config.yaml
num_hidden_layers: 21
hidden_size: 256
num_attention_heads: 4
num_key_value_heads: 4
head_dim: 64
intermediate_size: 1024
vocab_size: 32000
hidden_act: "gelu"
norm: "layernorm"
norm_place: "pre"
norm_eps: 1e-05
positions: "learned"
qk_norm: false
attn_scale: 0.125
bias: "none"
tie_word_embeddings: true
parallel_block: false
init: "normal"
init_std_qkv: 0.0237
init_std_o: 0.00365
init_std_up: 0.0237
init_std_down: 0.00365
optimizer: "adamw"
learning_rate: 0.00212
beta1: 0.95
beta2: 0.99
weight_decay: 0.074
lr_head: 0.00993
max_grad_norm: 2.0
warmup_steps: 272
schedule: "wsd"
decay_fraction: 0.918
decay_shape: "linear"
final_lr_fraction: 0.0
batch_tokens: 65536
max_seq_len: 1024
doc_mask: false
train_tokens: 463800000
max_steps: 7078
dataset: "wikipedia_en"
MLP neurons of a small language model. Each row is named by its layer, matrix (up: input weights) and neuron, and shows model dimensions 0-95. Each number is 128 + 24 x the weight over its row's rms, rounded and kept within 0 to 255. Numbers have three digits each.
After each neuron's rows, "fires in" lists the words (lower case) most often at its 100 highest values on Wikipedia text that the model never trained on.

L4.up284:147153130066173171145114115118167146152141153114178120146130136136168084171114098111148141181096110137154144126148185117096123125130135110081161132156156133110093131148114123091161115122103150123140112105140106174111106098158109109157136155169144155107152145133082119122104076101164097159
fires in: "as", "since", "like", "from", "according", "to"

L13.up610:138123154133085139144137127143117119110096129106121141139142145116136123143130149129136142128118103138097133118155140142078107160145108148134167153106133117110073129097157143164119128145149157134141196115103130098103119158110149150155158125139130092123117169152126115127117113140162118144
fires in: "the", "and", "of", "his", "a", "an"

L11.up307:105133143135110129098135160097150089097119126074095117129123138098143124111116115111151103100140092129157155119117117158109097170131114113149127125114129100113104147086164137144145119142106156146161139130113146114169128139162150114148137132147143152091081153125135123132145146095167101113
fires in: "an", "that", "be", "which", "a", "one"

L11.up988:157144156117109140159090136123111146131117115145116092138167122168150102138186143153110134156161140119112112150139137138081145168085165158100135142133126098075103121136141132152136178135133116142132173108131128105123111128128119096164104143143152107113146146141116133130116101089192094130
fires in: "a", "de", "to", "san", "became"

L12.up821:094192141098104127130091098151142122064129169096116121145155156142128120102125146116174159172138100154163158140151144145112112135113139112108129121095105131131114128143119137117148083191120169141166153149139109138108079130122135129159105115152081118111143175156094109143149095126117138128
fires in: "to", "n", "of", "or"

L16.up780:098157160157133140090134174131162124120187136109106101120097133081166158144097075132128113093099096148159142146153110099075084150110094138121154118130126111127123180075108132153146111148109085136133122157090146121136133069151119110126127105175137133158151185124145119137131103114116098133
fires in: "as", "an", "a", "the", "other", "be"

L16.up182:118140130141110174098103123136131132127129149115092107121153180127163147098130158104164167115117081127147166129143145123116077098144122123093121131111173152132128102115148115120117126132114107121136116121135098137148113166145147081134167106133083146118139148153178122140112105112076124136
fires in: "of", "2"

L11.up21:103134119159146143125127141126141149123130162122132094129128139143181112114165113091142148157139115130122145143150130076103140143108129116131140141155112090118124120123122135143171131119139149127138133109080094108108132087127087083085121124169130158150095100151109126143132121119150068161
fires in: "university", "father", "family", "city", "name", "county"

L11.up421:119169155126154115159122134141110134099115145090140133132093143162105107117094105121136145131098113137157152149142111120089123142140136081089123099146146127108134155132144124158169146163148171132155126187136139169123117104167129116091159140161107100172154170130109140169079056106122115128
fires in: "as", "and", "that", "the", "time"

L13.up526:122128131124103118120134084121179156072137179127115110141166149146188101166168133146118132116130112141125163085155138091077115159087101135110149138129166129079129118116136086167116168162093102182126120111147091095130093124095157142129137087127119150097149121158116135131125080111131103145
fires in: "in"

L16.up537:115166124107157109120117124127104105157130124154116093124116130134160145137126079114147091140105108126107160144155145133104078120111137097166139096079134098151155128129140085135139088130121159125143123134111141149150120124174144177104149118141103101167134096123138161114131089130129183153
fires in: "as", "s", "the", "a", "and"

L13.up850:113111180154094112149116163155108089099126127138150102143137140148122130134139122143094143166109155099088175110139119095089107101143082173103164123133152123074098150110141126109160145144115124140146155120116092114133140117133147138127185101154105143113130106140147121124063078133169187169
fires in: "the", "of", "for", "former"

L4.up270:090127127146106121146138152081142087153147135096106130135146125138106135144130118115109148116134099108147126124083112137123123127158126142147152133125139118160110126113128120156148087154132136120126117158130131064101149127137111129120194108143143114101134137109097117146124160102148122139
fires in: "also", "well", "such", "particularly", "much", "even"

L6.up337:131127119063123125114123125147161138115147106140156116139093112080085169172119088084133123169116126130122143121171101113095100153126141177132167127156111142088133152110131128118148103171157144126160086151155125122109130099149133146152162155142096109177132147132140127160108069159099157110
fires in: "a", "and", "by", "football", "album", "film"

L4.up65:129135130162120141143145111089134139134163146125119151117114158133163132108165120167149119120140129117127155168100132151117118090141124140101135107153130155103107124085132099130160145153147124140134149119089139158080116145146129168079160124145159133148077123097156148168118119174130119144
fires in: "house", "station", "team", "series", "lifeboats", "group"

L6.up362:151140094102160176114158159103148141148098132135107118154116149127173117149102136094124152139162071130105171100118159075122122139133170134134137141119116144142092089140134101098137123109128141101147101115123094143114118141146152121137132115175117116113095117160117117114129145091164071165
fires in: "in", "at", "on", "with", "during"

L6.up323:140148113086124137128112129105111126135183131141154152130101132118123117107110095099145158182113137179122154116152133120124131125098154130084115087107155140100145127155128101111122168116151110093131105138135197139130137100120178154146115120135109094133128101126121110132132113184179085135
fires in: "it", "they", "you", "she", "can", "them"

L6.up434:152090161113111124107168178133134108100138162096123137120129181163172121144137144124160110136133132164147155162088116122124120152165144125140140136105204089107121134116115132125137127125110089170148180091172121080114118097081135114097153125178159100120138148156130109152123100122137101155
fires in: "united", "world", "international", "u", "asia", "states"

L12.up765:146142151125155125126114120143119120125155152153153142141095127193146085144135156091127155133118152145125154144119138162085133183119094101096151143116144111085141121117147118163134120157126080164149127148138152110072118168136139106164199103142107154167115148088104110123133110142134093124
fires in: "to", "the", "not"

L6.up488:100138129126121146128100153107130098113141140135150172117144140152137095096141123124129135156125132139166193129081158139120122152106192156126105172105139160114095107113153122095093146141113135148150099156126089113137101137128151136110121103121153165103124144100137118147144139136114056094
fires in: "to", "in", "where", "on", "around"

L6.up94:115146139124084146123121100105137104078120142122152117141151135120125110166123128167135149151143146127178149129145136153110117175160146128108118139104126113124121132091130088130109099140117157128150152168145160114107109150098120172162121140139117129141144192142119095115072125126141124148
fires in: "to", "not", "or"

L16.up300:105164121125101113116119111114137149084120121179145119122110095147156109116093116091163109175122101120133156115152116123109124196144162095153137136106133142095177136124151058114172130135117148152139126146107160075140144157110124187125127150149154136125148164117123108112118133131140056153
fires in: "not", "s", "i", "t", "m", "an"

L12.up801:106142151094152148108116132102131104129175157143101121135130131092177090113124108129150146118134071139124102147115166154097126120108132135109128071135083102127116131156141166133164159137142142121117110143083111111126143121105077143141142141122126133123115157110089134061120110101133054172
fires in: "is", "was", "name"

L11.up511:138141117131158117159120174162135088106135113158105149126092136151164118171117126155151120121134116126098108139108119160085123190126140102153159108115106125118153155104137072150110086110154177138168121133156135141129106143110133143086150089158077113136094154087122142158133116144103115118
fires in: "a", "and", "the"

L4.up496:099161159137117118169130171140156127186142135117121166123125139138143130087142166086134121163131147124095132128142154130116130149131103105125162097121128182124160146120121156167180126159140071106127158139146137144083112059128118142104132115145090122112125142144122143170140125109153108113
fires in: "one", "members", "member", "list", "fellow"

L13.up793:115175128117109132141113133115152189087128151133149161132141162138168089125111165071135159147109117148132156108103111133097115125095107111081175121122150130095166173117147150153133098158147123163146131167130109139098178119125136098148177118154127140108112184160120152130111107113127102132
fires in: "the", "s", "her", "his"

L16.up861:154127173089119144120106153142131128134135131137137115175098114146120091136146119120115174132114077158140176115134161163097116129137126079112100124085083108088103121126132129147151115132124118174117139117122148093118107152131100134172135124156118110092146141131099117112125104142149131145
fires in: "can", "to", "could"

L4.up705:090196129120114122138160160141117132119115135125059130133130143160143122144101145088138128097142137123107140129143129145116119147131119090137180147148124143115113131112119164098135126116173120146119096178092148130119107115121141102130111160171076127181132133127105139076067096142155125140
fires in: "by", "among", "with", "from", "between", "amongst"

L4.up593:124180143111104132102159154080133098074138170144115094126115147133146095159145154150129167146135119108112144127100148133115149168143159150095158152109090126119129127053135075115126127133112127139128157163161131130096140155110146157105144141169096121108156154101137137115132111124136128135
fires in: "and", "to", "in", "west", "indet"

L4.up842:068166164122112129144119175099149131093119162093141135130099124133148121184107158148141130117125115148139156138119173129119125166142145103119134163059172148130127154118120123152143094131138148128171110178122145157104104136141144119155126124169099140110115151103102093147106142119105144118
fires in: "these", "this", "their", "those", "they"

L11.up900:150126123098114126140124120087148115096138104146119107120157114159191145175131124124105118166143138073121117135135171137102117143153116116116105132158141140110088139137186141146125144124095150143153117129078120127077114123082113088153114181131151115136142181135091135122149111089158094148
fires in: "on", "under", "made", "the", "took"

L11.up407:076123122110128130168135144113097106068147111092120148132163095162099126140175157099125110147118094106129166162143110152109129118111079133154160167113092128071146139121140107118143111151156133128168110114156129128132132124134160112100154125153128123127128162118142119132105122140165122125
fires in: "a"

L12.up433:090131158134099115158141111126115150088112141116116146144136098146151092134095083131137147138110116152132142161141140158083119162120124077121137143114164104142154127100104131159164133125128178103143165138123144124107158135106164147145140117120136102137128165159121111126104120131127057116
fires in: "or", "not", "first", "and", "s", "also"

L15.up733:116151147060158150161108111107147105121159149150173123147116145137145102141120108087125115139132113133127149091123115113118159148128107117138141135129113141130128109117135120150156088109090105125162128123152131105100078119115143123160123122156095133169117138112110136111101145094141105139
fires in: "would", "can", "will", "not", "to", "you"

L12.up395:142147139092072112137154097156153115119134101171118145122116170143136130146150190111091127155150155126121154075106151134055131125149159116090091163116100116096150096076142133139124142167133103104167117184150147127167101117099142154158138120175117098154151115109106084121137134124149146123
fires in: "and", "the", "in", "at", "on", "to"

L13.up138:145138117071134136140107140090133111123154182132128103134103134163156095153131152155152159163142130133173152143156173104068111151108109126093160142169151154079127108130102127133103134165086132145160148125124105151086146167083104084145140098176122087168120146096112151131100149162072141175
fires in: "on", "after", "of", "to", "at", "before"

L14.up230:095145172115127176139136130120129104136104124115121148124082105123127155126111104123157148116131097149111155140107088173108083164109126132148118129099161112115112173165202149113139128116123191097144131172123188139120139115150153145110136131153130117110125145152109158143118116163118120164
fires in: "the", "and", "it"

L11.up402:115117121113100139152103195128089132113159144110124125143159140153142157128117136165137170112149117140107124148165132136109138133128114093108165108109161118131138112100136101190121098148130135097105134106130149093111111127160138148142113107122124093130108152145121137141108151120111137129
fires in: "and"

L6.up848:140120126108158152176103141140161093105162121137130090147154110144128079139161121124123116129118131149135158129134126142096119151124139142079102134123123097091126148173121129142175165147136165133117096122126106160121113125127089122127140092137145156109144185156123123147119110081159086143
fires in: "as"

L15.up553:073162177122092126158076108088073154131099147115116149146100116136108149184109127127131133135127151126118167153113110151116124161151135107136134113099163125076119174125154101149148150150145145152133165129143141129118127155092114119134134151104159097139098132097117154132111126156132157123
fires in: "was", "been", "be", "also", "were", "appeared"

L15.up928:143181139097107142109123110123072166132118129146166131146125127122144113103096110097152164136097104144171135125168146149106144128138096076132129139113132083112147149102161097117116154167139127130128148152137149140119118131116144155127144109115132106136093148149086095096096157118159111163
fires in: "i", "you", "is", "not", "what"

L6.up723:130150116129144145123179164104109182142140117117131147138132179122145099080139136114135114096127137148137153154102120132100130136146108115105112107090177152175138104086127132098143163112120097130133151108101105159128147094188159129069143085156131147155095095137147139129144148111111137124
fires in: "december", "states", "november", "september", "october", "june"

L6.up820:140132135115139166150106124088116113137111093120132183135137145128148085143160129109136118152121127138106171129111129135123110134163098128104132130106162103135125104123130116115101095152132130128166094094155117092121154127183173110117123099174154138096138112129092114138143143132130142176
fires in: "no", "later", "jr", "only"

L6.up813:121153139108117135122140084130114140123126126126135126146152163164119141148161141130138172156132089115132121112140158125080102125109078133101182084151122134090120127121122067149152128153102155155129178115123164131115100140109093123125115122126111072150173144171106129119086073099135115134
fires in: "of"

L12.up999:076132130171113109142174132160098128126147136139147142121144136151139117188100115106157140120141092114098124153177103134082110176121122117132140125158152140094089130124129108148144084151112121166145143104122157095118104138096137176164132125167156108100118138129120128147094109111146080130
fires in: "to", "the", "for", "of", "a"

L11.up205:167126089094141113151122093120152098121115149110162137134147154127146131194146102151122124164085139117142148125113143140105091142148133152089142110131098188083143153093160119120122110177127100106120125140105090139105100120090104124108099120162080136110121138115092098130120084135174105155
fires in: "of", "with", "from", "at"

L15.up216:153163149137071137144079083106106140116105106099135120135166115121153134159125143110143117114110122124089163157135145152110138153153140115136151135155139099112098142147179105124141147165091131129164150132100138147105137070063178170148125097112143119161127109141148141146100085110140109170
fires in: "was", "were", "being", "7", "is"

L6.up457:141139089093142135143126152147130106132144122126097135124094171130127146131164162099147129154147156106078157115106149100117116127101116133131121094128102186119140128146128082138108090120095117165140089116132089149098094127147131102129110111146084124154124079119099117109122125111134137161
fires in: "at", "received", "arg", "votes", "with"

L14.up210:091140146132133126089147169156058123109129167107137140155119199155141117161093137131166135125109137137134203112127133118122111125131108133122125103109136141144139114116134109141127135149120125178137158118162126129087142126145133131073152107120125092150150140153128142122133113152144115142
fires in: "the", "united", "s", "london"

L6.up246:082126114134099134165104161107130156089139117134112088155151132142146108111144177163117146137122111151132178100130140127133138192115185103129112211081154151115150096111138120104120168093140114083121143125118130106154094127136147106099129122189146134133106126171153165105095156124139143130
fires in: "all", "ii", "both", "most", "followed", "rennes"

L12.up396:134180132143107113167122143127105130123122113133150197132152180149137121150145121097150095123101108126126127150118125159102161135122141127146144099155133082123123121131162079151147111136133092165174107112122150152163142125104203150100154100155132095126108140163160131175099105105131131121
fires in: "the", "in", "played", "a", "for"

L6.up354:104131135136111119116150174123112141126175140078154129139126118132121123099088106122119105139102095121143145154135126146112127138122114093111156128120156132096144172125150118105152115142122094115141128170126152121094147094179139182097134094145145148154119170106090070174137139121108077126
fires in: "players", "they", "others", "those", "individuals"

L13.up188:157134144074157146152120077113093133105158166157156116133150113133126097167111141103125149138088111162141170141143112139111160159134104123137149114112157094123114136148150091165123114167121120093164131153125149144107153159119167146153126080130137048140129095133143122124108088151163097177
fires in: "to", "not", "be", "is", "was"

L4.up60:149129142135111134129167117116113110178127129102111134134141160134131133098134136128143088158149125125139185152108116116094107122174069108151145098140160113136139107119125114163158130148131101158132150138116110120145069087148116163089179107166156127155084141155120129135130103159130101117
fires in: "united", "national", "such", "international", "american"

L11.up201:128143150145121141150096147140121123119156113160099140143152124113161106122156159132139137140130114141187173136099113139103125139149183158101116115110128141092141095120099105129134111120098142110134145076160105141127098138112182156149141148132155138097137127140142142122131131107160134113
fires in: "in", "a", "to", "it", "him", "july"

L14.up745:174128131077105149172122131097119143122149110110137122147154114132150130149147155126132113166145106136103138095161104128114134198148137124140150133108138115133113136116104082143119114128135126173159164128130126112103135117148158128129109151141146085105145128145096118146112111090173122176
fires in: "has", "have", "new"

L12.up349:087173117093085126139123135117114111112133133136084122145135134128159114130144144112162151126115122129116192147151117152106143129122191132080123131142149134111116153125138153105103143122109105156120114172131103152100118108125164130154120169151116126124121164160116147118125100101150127148
fires in: "both", "among", "between", "as", "all"

L15.up505:131149138111120166118164138107119069128106117137120098139157132132142085126151167117145107160099135120115128134138130157117122167131132122127117131132144126095151159125148100128114119137110100097174169108148109169146117109104169139171120157130136127078134144154130097133118114091131094120
fires in: "an", "no", "as", "not"

L6.up439:110117126097131146158163159145148091114140118093135120129134188111182147117157135111135095151145118080124160093141101095131115148116123118111112173125116134132086154121123075127124075111115110143177090137139091125137067106131095088125145141171133147108140191149122149140119168062128128146
fires in: "national", "department", "royal", "number", "ministry"

L4.up793:120114111111145137082141126111130153154137152152104085142105135147119096130106117116126168129112108109122126131104138163112129157122139109126139148138150071075124130122138141131148134124141096119119187125146119126106133135112166106150183138157106107102089126135123080130085139131159053103
fires in: "both", "not", "no", "either", "different"

L15.up226:078167151121110163117142121147131148125139151147150097145161146082124114117148109119190170143116137140164175140118114109110138147146103137164148139146197123132175132133106122163127130138122132145161191137112114114135110143148148148105137086142133150127090137153129172101088079133123075137
fires in: "of", "the", "all", "them", "amongst", "almost"

L6.up330:143172150108152134158149142090127163146155090128155128131122150151137089145121099096145135164110149090138194156134187124084120143146160116056101136121145134108094133104115119134173137111134122134117134144102102151117123118107118124111173131152124151138141132117096146130124050097150120144
fires in: "as", "although", "with", "when"

L14.up344:137106124139098143149123116137108146117134142164149109136187118135161080125147157119108089162116161133153133131118178146125146112116136117155151114141150146130166136114129141147103137146153133145121156123192129133099108089144114142136134135120106125113156089156119133143135065142099125132
fires in: "to", "per"

L4.up819:142144110067117132152158176138135104137125109149141146138147165160155078138159159093130148141138170127132127136157160107114102133081118176107148150131141135096123145139136108150152132144121124188146105116166121137097096083116105063145132150162093124143161133138099122118064097103116149145
fires in: "at"

L11.up695:115115133110102100147106143110146099141185131162100138139142133137159096149120143143135122159165108132127141154052156161079130136123107133147121154142137142136137136109157110144120095187086123151146160153131152172081173143104153144133106107113141108088119131151105119145131127113136107142
fires in: "with", "to", "of", "such", "well"

L4.up545:105152097123138152157157180157157101172163112139123171128102180113166129075134124121158104147137132130090145098112125127122113138129113109131149137098127120120083123132140131136153108124102148136162101157131134149113063114141162144085114100135143139107122120135106151101120108076141156117
fires in: "college", "institute", "number", "department", "division"

L11.up502:166144114120131158129169148145132113145155121146124130141150132113153090127102121133114101149128104137104138149130152142113137159127120125148119116117132096129122129108122113130139164169086104108144175176127156090118138117084107164129126140140114088162099115174156160146131122078149100118
fires in: "one", "1", "2", "it", "time", "first"

L6.up1018:123130113073111140153094147154131115114143096143109114127124124146093123116148127169133153153144143116105129102137147151133120157077092138156174167101111100092138136179155067162099137144109157118141125131128134098117146136179139137099092110144150095101112116109102123110116143095205139139
fires in: "has", "have", "had"

L15.up390:085088170125092130162139197103106137153154175116151133124127128139138137178124135111135167098165126150163152160162098196117141120146088124102112123140124157181091110144105077170121120159130126074148159151135184116082116125112110099106133129151124113132127137151120140093076133115114092152
fires in: "to", "and", "of", "in"

L11.up215:090137111137131115144134132119127098126131167107109108135116134116131105115125128123146125122145096126143166130114144136096101151098128132117106117140166140107118163126121157113148105121105113090114106126140118117141113107175126095123153109152149227109121166134113131133115125112127093121
fires in: "as", "example", "with", "that", "because", "to"

L6.up268:083160137149104138106128132138134123091132149106150107135147127117149108131126150134125168103105081124158128117091130131092118121117079124086165141129174128084089143132140159152144112162096138123154172091132141123101109182126125084160161121133070095104128179169128107144119121093126146136
fires in: "of", "or", "a"

L6.up481:155161142128130143129092151125110170080141112091150141141128128128179130125075139129122129087168066156135150148143113152110138136124062087114144144117119108132123105089132135146192109116151142122141094141098125126098124122121155115131112125138120113134087139153125102123137159098168106159
fires in: "s"

L4.up560:136158121092090146132123121094094098132152117143128139130140144152177049134106138110131111150122140119107105145136158157107119151130136144096181140119130143126143149173127112136110129151127145179154171144143115134076135146107135081133135133118117143151141179123071141130100129106114139140
fires in: "since", "from", "until", "at", "during", "before"

L13.up834:092135169098136147106097145149147134106151138140134098151146110144149125143156152125144149142112134104129155130135096120100148135107161122113141128122110178063164113116146091124134155139139110066126116110127165084153126088167134171116151128160113115127104107130106120136106154137174119146
fires in: "a", "able"

L4.up776:070097135144113151074130145149101119156129168136156116144099136191127112151126102096127145125133134099122149123085112114109141146140113124131088093107146117109152116136182146122105139137168087165159158142166100133149133125156127119147137151105123176084163119141127103109099107128188154181
fires in: "both", "such"

L14.up763:112139149132149166161137127097132159111206138080146118139096113174169100113166106136113119133125164119088147140136157089132124125128110110089148086151147084083113091134141127171125152097142101129165164102097147151118158100101151153094114073167135137157085118116103140165119108092140118165
fires in: "team", "group", "player", "band", "family", "parties"

L4.up45:151084124131183130121115120144175131144173121139160106129093143089154117121160091090134102173137149118151157152127111135098125125130202152133127130109104089091136128121126151109173119166106123112114135140117149138102095079100072109153167140149124190149139178118097087135115095100111133102
fires in: "known", "name", "as", "named", "son", "born"

L12.up19:105124133145089152156168086168138126079147131129179152135151140167161120121106125114140153138120126153159171182126129151092077165148109127131129166139130098125084153102149157162120089166105163190145148162131191156121085119100136129157129109124100127144117163146143123114121093103074122140
fires in: "the", "of", "to", "his"

L13.up796:112173148123098125130130169129146143110156127121148113146126149131135109104147148128132151152141121140150169132125109159078104141127112107104116136094154106109140150084176126129155120165140114132196155144130139126141136104144153117135148084146133100140086137132165130138129092143144098121
fires in: "the"

L6.up635:169141125093134126121151142113136089131127123175116107129146155118087100139160152116147153204108159125151124082151174112099141158125145130103115115139096115087128096117133098100106127154156120133130131131149146102108155127124150099151149144162078091142169136132105118121081095143115105123
fires in: "to", "for", "in"

L14.up63:149181117132158121081147182085138185112155129099082088166153136179134102118142109118104121131132110120122149109127155076125119150145146090111147142136148114102113097155165126095120156143141127130172108092094135136111138144075120103101119125135123144119135106110161181104127108173144134167
fires in: "on"

L14.up361:079141141128113131151120120136144119125114144103120135133096119120143144126140150118098132105124117174120129115126132150121092154138111126129139149090140094148160133080153144148124127160131161162184176150125141142134132119141167147112154094180135108117074169130120109114102118158149087121
fires in: "the", "these", "this"

L11.up297:101159130149131121141128175148085126139164109132139157126122117106144085130139132156146146149135131098107130128102151129097113177112122120125156113126166062105139131105161116121189130132114106132123159162129152134123161134133133164122138132169090136075087163131102142138132126081147151085
fires in: "first", "one", "a", "was", "last", "only"

L11.up242:130166169098108133188077129146129137109139099153121102147139158148169138146122166120133118141137149111084129110090128163105121134118131116163174096110159091129097121109106100190155096106083151159147176126113138113101154101100135102128114143139113109132120151117126158132121131062174135141
fires in: "first", "second", "member", "last", "later", "was"

L14.up487:138138120104093127144113136117085160136114125118100114170101094129159095144094136135101155154159119126130157170136133124129126144130120158129161076121148096113105156160135062121168150138112149145125118121124092123103143114120129138145128113110162120111121109144109123161115103146181117144
fires in: "is", "been", "was", "be", "being", "i"

L15.up891:093116148088095098108151155125114122090155174090139132148129140170103156157167124115121141146124122078147165096148161120104121131146068122154111119085132121091130138133110117135106153155102128135160140083130143127156124145139120171109137087138110089111130130104105119131169127152151112134
fires in: "of", "for", "in"

L12.up298:102109127122127162157117141111098129134147112066150119137170113153116105117162115109130158159096098122160176194118146122081087131139130144128154120136140145113164136102145144115117121148111105130118124114113127163165120143099119089087186134141125141099121136133111127100083125134118124173
fires in: "of", "as", "while", "with", "resulting"

L15.up712:126136135107134131134118069097087118109155138130139107147152150118156074122175149130097127154111148101139119131118146153075106146128147111137151130152142140127126134097145129154147115159109084170138183108133138133094152088126139123153143133116137140121139161122126130112160130107137078110
fires in: "the", "is", "to", "second", "first"

L6.up513:103137128094137138156083146110144091110144111149094104139147131143146107112141166122136130130164150121098170142138107172116118170123101113148155130108131086102110122146143134168166169178101129106128147132158121115096131154138178166090126065164139135113107128152079101152121126097183106123
fires in: "a"

L16.up135:121166127076099125122070113119128137104121118138112137147158119129165093120131132123151115159142182128144126126164107116129118162166116100129132159079138124119118118130106082119129139098152151129132162149120136103118131150125151106137117167124138134098109134133079116084108095086133169134
fires in: "first", "have", "has", "not", "third", "had"

L4.up532:129093153067097147153068124078137112096123116146107125132170124157192102169120139093140109185129100125079128112089155125112112153125136131137107147102132127142106069183110119155106156112139161124141117106103093093130078140108136112157132152149150118102145146105072133134099142124148083168
fires in: "on", "took", "take"

L11.up887:121173151129071176116142115172116130094130112120173130150157175139139131130140156122158129128149117116154140125113137124125092121121104119097116162118183144127129147130150065105142139189104113157147161126125152150127104112159131116162131112121110094126150169178128131162103110129146134143
fires in: "of", "raivis", "rīga"

L6.up424:140161120082076162117113097129139158131153121133140144145130113114127113149134120128137150140091086187139205120172106131105119118133119107118154153115122102134122108119178109146159128136153128079145115122118158146134107118099170134173116130115112113134111100190133119117124134182141129177
fires in: "you", "we", "my", "i", "would", "she"

L12.up604:086121174150130131142158136153109143111157163094134086134143138146159148169148146127149134126139143122116128105141135142116094099141104113158117111121094144118091093117123127165126135090130141116143182144118162113159099118082109113142152096135099117122120114126124116094132151090141088116
fires in: "of", "a", "the", "to"

L4.up285:103136127131122151162156183143114156088162171099141147150146141143165120134104139143114162052125085138138171174141130133108125162130187099112172145069135134114110132096162089112180140113121124128152142135160158138075109154135162161102127120141104126161105120184153131130135147123137095124
fires in: "and", "s"

L6.up840:151149122129137152145146087117134139121114156120127099156130197117159094164092163066119096127106138118114126119087152119098115135125157124131111115132135142124108121050118091089125112124118091130168161106111128152119149110144124121120169124137112119146117114128115118130154108135145135097
fires in: "september", "october", "december", "july", "november", "february"

L16.up970:101121125113090136102138151088133099109133147168115107144176142163164073163170136110120162129108069124083162169116100111101108169104131144122116134133164081129123139129131090138116149144090101170115131120158129090121110122119134148147119142159139126130135153145082127130135106124177098122
fires in: "de", "south", "of", "to", "near"